Weights of a small transformer language model.
Architecture: RMSNorm before each block, no biases in attention or MLP, untied embeddings, normalized queries and keys.
Training: a variant of Muon for these matrices, 224M tokens, 6149 steps.
MLP neurons of a small language model. Each row is named by its layer, matrix (gate and up: input weights) and neuron, and shows model dimensions 16-143. Each number is 128 + 24 x the weight over its row's rms, rounded and kept within 0 to 255. Numbers have three digits each. A neuron's up and down rows have the sign that makes its largest values positive.
After each neuron's rows, "fires on" lists the tokens most often at its 100 highest values on Wikipedia text that the model never trained on; "fires in" lists the words (lower case) most often at its 100 highest values on Wikipedia text that the model never trained on.

L8.gate263:134086123088097171122123156122123123111138171083109191094135149143184115192129118162113154139158102100138145125103162151168129134115125106117145125124125126114142119139098136117089126139106103086163121137136089143131139128162153111129147165133094164115080059150138093127124126128118094122155164133117137091093131119144152071120129096138111118112135152158129127104118135129163146113127
L8.up263:098104152161103097133098115143112112147134128139130154135124108105159125134116175156125122129155147103068150091097109121137109094127157098108106126132138087108095103110095146140110141111109136125124134123132142145135153144115152126127131113181147133152126136127146104116163089154100147101138147114128137087140124113160090097116130157115129111145119165106158139116151109123138104097111
fires on: " I", "I", "t", "ing", " not", " to"
fires in: "i", "t", "not", "to"

L8.gate437:136121182119080146093180131140111121131165102103131112104142105119140112150127145132110105142126147148101123136139117070130152137109168138111135143113136116128114091162104159114112150126112128139114144138088146142137146135120111140109109129172150150149093120173158101153175104130130151154094169106129122137116174100145123101150129090134167163135105099146143135143114093089153138133138
L8.up437:134130129150141109186150124095136114067095095146112146141167110110167073105136152141155152145139126134118113124162155062149175141112149138135116156174126127130103173149134130132122117113179139172149156101119110109120164092162144108116158109147116142152140130147131152153160173061117118149150135128093094100155146158116102133113135118086107167120118077109105130106140124152086133091135
fires on: " as", " of", " for", " under", "oint", "airs"
fires in: "as", "of", "for", "under", "joint", "affairs"

L6.gate57:128109122123148121138138141132083103130131163114095115120120114138119120146127166151153126123146127161140097135081149110219112123107154139100131144104096156151164129124116157095128142101177117142123140109110110148143180107140136133119141138105119151136107132096061095135095103134146123127109099165144161151138139124169127150089107162098068126117122120155125119155140153121121152168125
L6.up57:111121154149148122150083154116103100120115120141113145105138058122148128148124161147146124148137122159123130101070122118156126157152135131178118127123117172137170141124133088092089147132156110119124134144148107128085182132120119145121105164114147118133133080114062120138164147127118140120146124152136138127076136119129122139110069144168096179142144140105123163184141114174102158172098
fires on: " In", " in", "In"
fires in: "in", "invalid"

L8.gate52:129148155158168117145128130141111148088144135137151139136132144169135116105125102115132150098154142127117161196170129092117112079138129122176112116155117097167150105133123137186117118108131143077117136164060152121096136188164141107060134142103177097130118068150171147112155122113153154113108098157129158132176107114148126131117082105118102111163120132131130140099118167131098095162111
L8.up52:091116164155128112093185148130125141079132136146151149144103145165113109089172123081164139111088155141129154173205083114123114084098134127116127136192084105163117109140137166148113097081098115068138164154115114148083132166151128114155127128119151096134103117149138178098147114129148170084118159150138105137137137157123113145131116129120145146122104131146135098129130153139169125152134
fires on: " on", " from", "On"
fires in: "on", "from"

L9.gate31:125126129115089098103132139116100119132121096127129157096114136137126090124149146137113127088137135095114181115137073117123114120123127122116118124099123110077131122112105131141113119134102142128150120133126113145142150153148142151162174162130126108123125132124127156126149095162153126091130143112135098144127119122155089150105145142115146130106074146128117122143075086114117079129150
L9.up31:145138158171096158108084147149130151130098170136101123139142104114116175145149146107149144118159141150133120162111096171138122099112093106095144135134102177138081153130165139153105122099115112117125149120163124105149128132144158099172135103168115134115118112153135150118112081094110162106121148131134167117113091116080104155108114140114112108146144157067168129126150138121136169097114
fires on: " to", " not", "t"
fires in: "to", "not", "t"

L7.gate476:130110132108108122111123106131109110087123060127099112132135143114124143108126102109114108128103143135094106092115111113146169157091173102172102134111126128100086147107096141104149176113112126126150098150133088114169083148112125144130136168136089189115122128107124146141190106141080120164109156127116122123131162111154087133195106108122132106139133110116146132094136151151080102133112
L7.up476:102149142085156112073111121112115155120153136118129121157120123151123119115148102116134088152151160111099092080156145092180145148106174116109126120139149121132105155141102128119140153085125150141137105115119140122171104104155146153116162152130106175117114102121122086121167097156101111130161138147157144112132134131127096111133119123149152150127099102101112137149106178140142158134118
fires on: " of", "w", " Apps", " for", "b"
fires in: "of", "apps", "twig", "for"

L8.gate593:133151136120121159163127145174118130108143158133146125123135162137143131124124142109123105106127121066088138191170120116157134100125096130134160153132131139154091168145115148147082103084131138137150131173156143108171142132083117115113147105165122127114084081128112143147112090135108077115141118118126100120148139139128124106177148157106142105101143157114134098183115121130090083141122
L8.up593:123122124145131175158091123130062170090118105199115124094152160150103164123161128156119115087132127166118126142106103114170146120113124119124154156121161130146121092100076126098106123122114121130109171099158114112114129171117122158165120105155093170134158115131131113152162132138086069127128141150132101107148169104119104101167113129119153136112173088117148102127098143117132119116137
fires on: " there", " who", " so", " I", " There", " said"
fires in: "there", "who", "said", "https"

L8.gate190:159143123080103128149144124158123120150128161142136130141165130132092152107182179158135150128114131075128148103147081107134149122132134151111158141149092130104167106111090121124109136147164145093111118143139119115095136163153151143128146181105155131131098112158102167158153125127125110141130108128098154090156132126143102120144130148118104145115140134171137142128166133106087137104107
L8.up190:123092135156099096159119164165149112145126149105121137151156167130117095150147127105134154135114147116146092128147111118149088134120124131107140135140114095096141094129104140132092140124136124110103109118154136117130152186158128165143146199116115116087082097180116170150114093102105142114174117156102159099147149148174096107151128127104114142122139169147161150142167164141116138140074
fires on: " in", "in", "t", " from", " on"
fires in: "in", "from", "on", "attendance"

L2.gate50:115156141129126077101111083131133144145137142128096089121135172087132144099125112134129137129175139135121118105103179150136104127126139093118137121121153090109167096130129139173137139137163091134130123131122073126125134146128137099127162129140098136148181119091107160131077141140135124127092149136141103118110119128136160142130125125114142182099135113096084140121155085077136142116115
L2.up50:117144144101126056101135107126138142109138129128105065116139155109147119088131108118134127146172113140123119107079181137139104099118119118106114133129141086126140111123140136156115139139183098158105126132128076106140114147122143098134151146121109135145164124107098153111081117135108131122084139123141103131112121143138161141136126142120159171121108127093077153122140100089144127127095
fires on: " The", "The"
fires in: "the"

L9.gate468:137136128114132104118137105120153127176101152120160186142136129143115160112097155114130119092140124143105111151079138158180092142145145123150103139126091113118135125104145115106152152110119116125116129107143153126133151183105129135123146149104133144147166133156129131128156069110113128131116095125127128117126091132154103106105121154152120120166147145079119161117113121099166149105136
L9.up468:129157120137137164164101112140120113162072144108112143135141104112094133118118183104155137113124067154126119157118121123153148085114119166173131128113096098140167157172114168130145131123138148096091149147117117107111137139083201123155113140135153131168124119099142134151140147097139091112101159165145080130122152093100111109118108136117105149132147084092159169122116143156127139156098
fires on: " in", " at"
fires in: "in", "at"

L9.gate349:135129101100155148144123157152133125156094091122117159106103118125112123136149129132136134091101135087154150099101138173113114173138111131163145136131149147133088151168139146141133144156120123133091141144140146169102173117105110138148127155107106119110168120124091136144118094111129127169130120094118133128135109124122105105119146089140118132111093149126161156153102115133179168080098
L9.up349:117145155134096159112084155152162134159129082132109140115138150118091153123105164100114139113166099121174133089097152118135142140118097151098127095098112118136096160168117133143133149157154138111119110149128135132122116117140162143164103162156115088120106117089114149105118124102134089159164125106091134104136108150110102140099129107109133148089126115103092147118154115083160144113141
fires on: " of", " to", "he", "ight", "ear", "ly"
fires in: "of", "to", "high", "length", "santa", "zheuzhyk"

L5.gate80:165139126095119111096118109146124136136115134151180145105143089145128106139129128083128136095146176138113151134171145149130115139133166130186119171155139092085131094132158150094101136148158108163144147103110116122097117127114111104146121132116091084153151074113146095112119177118107160121126146181124112097169117120094124122147135121114130130140125103116132108128162170081134124093074
L5.up80:124133116155126126156184143141161140084159164149149119113121159135116154111163090145147163125126112111086133131142146178101117100170134133117124143158161127121145125119121127114094112065135125113119091175155126130153125133155135131118143128132159124132163128140164119105098143098114112082108090142114121130116119139126089165153130095135173092126141128075145150132101091158158135142135
fires on: " the"
fires in: "the"

L2.gate637:143140133130111148132135122093183126148111096154142106111167099144147112078145124104122134134143156127136144133120100141094142144104176125095125119147113111106121110141175124077131140149128132144144066104127106127125068089098079102136075073136153146083127128122083100143109131108143146160142128163149139130092107098099102148167191111087148154136132133091132137152134119131114161098146
L2.up637:167135159125109115142115117084127134170113117179154125142162108147162127099114135138175164161121152123136112109136125133087153129158160147077109133127107125119101087132141119108128125134102141125145163125113123147140089106137096115131122097105144166101163145134119093108107154110128154125138161142121127108121096168118097157123115120101114175124133138086140155172128106166145123101140
fires on: " The", "The", "the"
fires in: "the", "theatre"

L2.gate671:129149098124153124155105098119117117107148110113087142153128129143142129152132148094120081099138138133120111100134132148157140112155148142179123136093170148127138127125131105178111112166124132138149164147130159150103167155150129129102165156151147148149122105128098138127139105177111106108119109162115132067106104094152171118131111149142124103128134163112111153123131087137131141171130
L2.up671:160118171080115121143119101123086137154192138119138146102124134116115125169118142139099135136122151130116119162132087130145153077136136130162117164126114154112154156115112124156120098112107102100125121094156080139133124131150105138121132114118119101128119113117104114152129139143133122147079116137096092144126137104151122131124132121166158124124125111116159097129158124113093126125117
fires on: " there", " said", " such", " what", " together"
fires in: "there", "said", "such", "what", "together", "reported"

L11.gate198:151161143104134104148123102109133070108134150102181127138098155114102096127117130129164137168136149167101088114148126118161106157144177160129192105155138094086130130103152122148117133161142142052138142134131079134118132147141188115116131131100118140099165137100081103138141114121144155151151159104146131090115165127081165128141137172094133119145142080141128129120126147141140159116130
L11.up198:137095120149101134128141139197128157115173134094125112144178111165115139143130185120181129137132164148145110110119129116153146176114132158127130145093127130090077122149127128134102131118142108074148117112108145124087111096144141152159108126121116126177127115164136137185076123112140139105104160129111139126112155118134091100128158116105102125129152104111123136128085110099158131131108
fires on: " and", "el", " of", "ol", "l", " El"
fires in: "and", "of", "feldman", "ilisapeci"

L6.gate548:147113098142141131125153108115095116150140184107194149131106132157114140126129126109171110111097176077138084107159148155110126132127156143120115172144122104120110112117127132143113119149145137068126123123124138128123117116108131119150168159169117155089055106123165116136115130152146190103096081153140160087097156092088137130122126131115156113144131122150151131126132172141106131126153
L6.up548:143128071110121139136109096105128139135134137135163133089105110124102116143124131106182112118174179094125137120144153158115085115115073150122144141113119089101075114124130091144128126130110135087130148139147131140141142197116108119142102122175102101137087138113148139160116114115154166138132089124111137131098158100138152103122116091136141179144113156137128148128097132154069078176129
fires on: " of", " to", " early", " and", " al"
fires in: "of", "to", "early", "and", "by", "late"

L8.gate677:139152151104123169135155119159121125134117138092126137098128135156112114107133137117166148111146095114104144138133104142140083165136090140145103126128115087119141123107126087110149127144133156091135173137158156104138151169144110132112144142132149116099160114162130145138161168118160095115124147132127127131117129056127129083114112124130141141146156100137121117133113161098116128112097
L8.up677:141143129125136129137173146125133119132089122067125130118150133157105129152132125132159153118137084104101147123131088140148089146117080096147109110151120093119132097140116129095142134129120113105160161124155146115123170149138115109140146145103143113099176130149142124113142158118173103093122141165151117137119137097127100133110110114121094135135157117170116127130111165109146131105111
fires on: " in", "in"
fires in: "in"

L11.gate33:088101162113116113108143158129113127147140149120130119117183155118101107079118134126073114129124095144112155034139142117099087153106102143168072107111134138114103124154113088155165130144133146116120127106152101131109137120146143122126185134143108107112116162132123143136098144156124117133095144150133095160127105093152081125120138111110115126116117110168153153183112139125138072086154
L11.up33:144144125198166063092157150078125137120129141139120127125149170126124118135145147125139158097163161116134152165134139130140151140146130093080141086141142158118140138121118103123107124169148142113094117143125161089159111158108108136109147106137136119120128143131154138167112123149106142120125150157182113102125128112130144145095070125110132166138069125119090118104139122134154175137136
fires on: " not", " and", "ot", "ying"
fires in: "not", "and", "cannot", "qualifying"

L8.gate291:111119151115163133132138162132095135133129159099121119145118112142128130115151172165110079134132132135115161069160103131119120116104091102128111105113134133133183127114085119085130122126085107139108105164152148136130136128130172154140146111140092102113120162131154158148156121152110101109082123171174106169126098135148144143092161101129162106113093141136196179114133104077155097122142
L8.up291:113110162101120130110144167103100104127136112095116122116148111147151098107136140133128081154106155095119131171112108158136116106140114113118131118056108128073150146141128153151103134143171149148155112187115159135121133099191151152095136172161155107153107099119147126115098093175136091121151085112142154148134135138124130121119127137098136093100140142113154135118156140134157112124128
fires on: " to", " would", " may", " not", " could", " should"
fires in: "to", "would", "not", "may", "could"